config.toml
n_kv_head = 1
qk_norm = false
attn_scale = 0.102
bias = "all"
init_std_up = 0.0373
optimizer = "adamw"
lr = 0.00114
beta1 = 0.95
grad_clip = 1.0
warmup_steps = 226
steps = 5737
MLP neurons of a small language model. Each row is named by its layer, matrix (up: input weights; down: output weights) and neuron, and shows model dimensions 208-335. Each number is 500 + 25 x the weight over its row's rms, rounded and kept within 0 to 999. Numbers have three digits each.
Before each neuron's rows, "raises" lists the tokens whose logits its output raises most directly, leaving later layers aside.

raises: " 1973", " 1981", " 1978", " 1975", " 1977"
L8.up1260:454489495515476488492512483524529511531488473492500523505519508517480472496532527519452462484514494485524511497480498500511536486541554507525496488492525517508538452519521539526453496497499507488463498516481512495469488496523502509553538494474483475518515472480494508483498508513535483487505537545486482500475505527486514538510466514519535491518499499490480480514486490525474545503477
L8.down1260:472480540563534509500486526507530504471526518539517485555515508442505523454488490472514497485516529486504509498496500491452510476483532506495500519480498484504501478498497507523491519515475510502471523532511505535560477500521463515467463480469479479529539555489483501502430550519504490508497499493521503529524498527476531455499487530518477453511507494496499513507501494476461487535474

raises: "ok", "un", "oi", "og", "om"
L6.up1138:523479498482510489491514441512491508517474532527519526499500502517464483497511493497498503478478502521434492481498550525480556522489506483502480496510500556462481513483512488509479513478496496512506487495499476493509485486530549506489470543523470514546464499476497465503499490502486507474506545555526487499494504471519532539472495488505546483466499502513543489496469525486455469524490
L6.down1138:494524446444489499512527514519480542506506545490504462469538488517516481545505511494507536516499495477471503509475501485489527509551505476471488470481470519517514480529522515484479489486483502446494465513510460463499499509519574505519507543492485509523488493491494500538499490531513522525512523508464499473497483535518502505512499483518497499459516478481501491480495452469525486515474

raises: " including", " such", " like", " of", " linked"
L5.up1242:494481502530448533491555470486493498502530505529471488526491490522509480527521528498494508448472477528464546522496516525477521527495528519521457465492502482531472504462547536516496505470518499477524464500475472510537499487510451509525483497514490454517491481488512446497492481517496502521535519511507508481490492514491533538503486508482497531465523505481502547518516477531515467534508
L5.down1242:490528457493501523484523493494499482555519505466528498480484526486495491465460497524531502481505492473480503466479489471542559501517529507490507527508489533527545534484512535490497483488519486528479505477523518490513524508477490466546477481521506476533523531459482487526525521524442495522471483509482475483514497514535488554463469536479489503458462483472479470507513500503489508486522

raises: "e", "ate", "ae", "er", "ates"
L7.up58:498478486512462511546517485534550482447501522505537498527548477505483524480505465506491420522503524518506468493546476500486526498511491456521469506498514505509451507504482503525473490457529502466505508496479470481533562463537520498510454479465474543487471485492499487505508517505505532475442520497529517520497513452501523458495523488526499491523475488489551532475447503497522544507505
L7.down58:485554498475484494517500506489498503495459494508518483489551510498518470548537478479488496514496493517532527484525470442482459460521536496538531539505514468505487496474518472504533481515527473489529470495507466474533469549542501478489487494520484539487483452541495483527535505565477534537487515500471494511504486502524562502514443513487494469518463501494515526535481504454502474468501

raises: "te", "tif", "atory", "ale", "ated"
L6.up36:508512434542519496504487512487523485501523478494553546466507482517521516510511521472506545515523495485512461503446498458524501520494507483490515510514492485497461544477520482532495546502552507474494519502452440481551488481460522528506501508513461518481503463516498485465502460545501505449461524472511501477524456502470487462519505502483512474485489464517527519485536511520490506547468
L6.down36:479542478513526482527514511476496511512487510471539470491521501492520474457484512485480490511513482449498546474488491505539536532510511465491482541502431496505489513480530492474535475530508498526533483505458520504520503561494485527499493489522509529495535513486476492540484533504491514491453516539497528460507480532523520494506502506481512510545521452447504509502500494455491510552534

raises: "ive", "iti", "ites", "its", "i"
L8.up717:461444510466483503491512505511477501507499478515510494501502550529546516516528460488511491523526463499507525492499489475483490493494540515525506505497517466520512528464510465526528485529503486510517467495448471468493527486512497495500456506520478520522497503492550524479459487502512534511491521507530484479492483489553505488476434514536485499518507507532534493489511502518566506477469
L8.down717:518497437491530492493471494520546507542531508515498484510518464526530489471485518483497476487491514506475467468474505486507462461527583473518484475545494455477522512496513505469523521483530490491507457517523525475528460491501504502507496458489531456492476483518451465504489539487465494512473520497504529511511464480520534498537523473468491477482516472514466546530515518547508480515495

raises: "n", "led", "ner", "ned", "na"
L6.up706:532502469497526455516494436488526522528533460528484544475489494492535513507493485524487501499494472490501490520500542484493567559487539532528491478537496448501478478510460508589485482467530474550503514509480451475461511502521473531500496501508455565473489491515523494522487511504489519497532493482485538463518484510474546505534497523576518480499503495507490481547462512526493505510483
L6.down706:454486488532502456471522489549476496539484487499486515500521480471513481495479522544541518553482467486480520484484538459462505504528547562487493522483448498494485513499500486520492448504505481472517486455507434472532533456529508493486489466543508474504528518492496534474481492477509521515517508510497499485514450464485525525493512533499552501547462498499497478520495509500508523488458

raises: "ire", "ira", "id", "it", "."
L8.up827:476480512508492487504480494479542515484512484503513513535517456511465513484481536517503464500507543465444516457535459528532485492497478472503485536520485513461468484522504501502525498486493524481522494500486468445498439526492487528543442513491503529488508513484513489471481498492523535506479521491470509539504517448551508475521518526484508486509466438462508541486497528533490518571510
L8.down827:522527452520497492499489517518484487498496492500475511517504491505533533495519502499510500491509484510536504530484524505523448482551551527487478468548503529523517504506509497466505526485510499521475523529500531507488545478477523496520500514501483498505498518504518452467473548494494528489508487509510485496526468488452480512471429490498534459479505548475491484519545500490468506459486

raises: "y", "ic", "ies", "ine", "ie"
L7.up980:459500481485487476476509482463500490502488512505521499485522476507530507517507520500476491519527505475478473467500529529532477489472496520486492511536463476461494467493525505457486501480510503492527526541483491504489495505480490521510482499499487494467540471511507516498515501525500544500485523494491534505520498522529498487480510450476514464518498512482519558467519477503511466504478
L7.down980:506512503495467518512470479459477527531494515490493553493546537460500466434492557462463470474511492512521525513495509492510489495516515497520504500530505489472487458487488491426507515512500526504493533490456444523547480510445520503502458521513464471472530527504541543478503467547475555529516518493485526505540534465527502483494542506474525506502491501511496525529495505493484486482492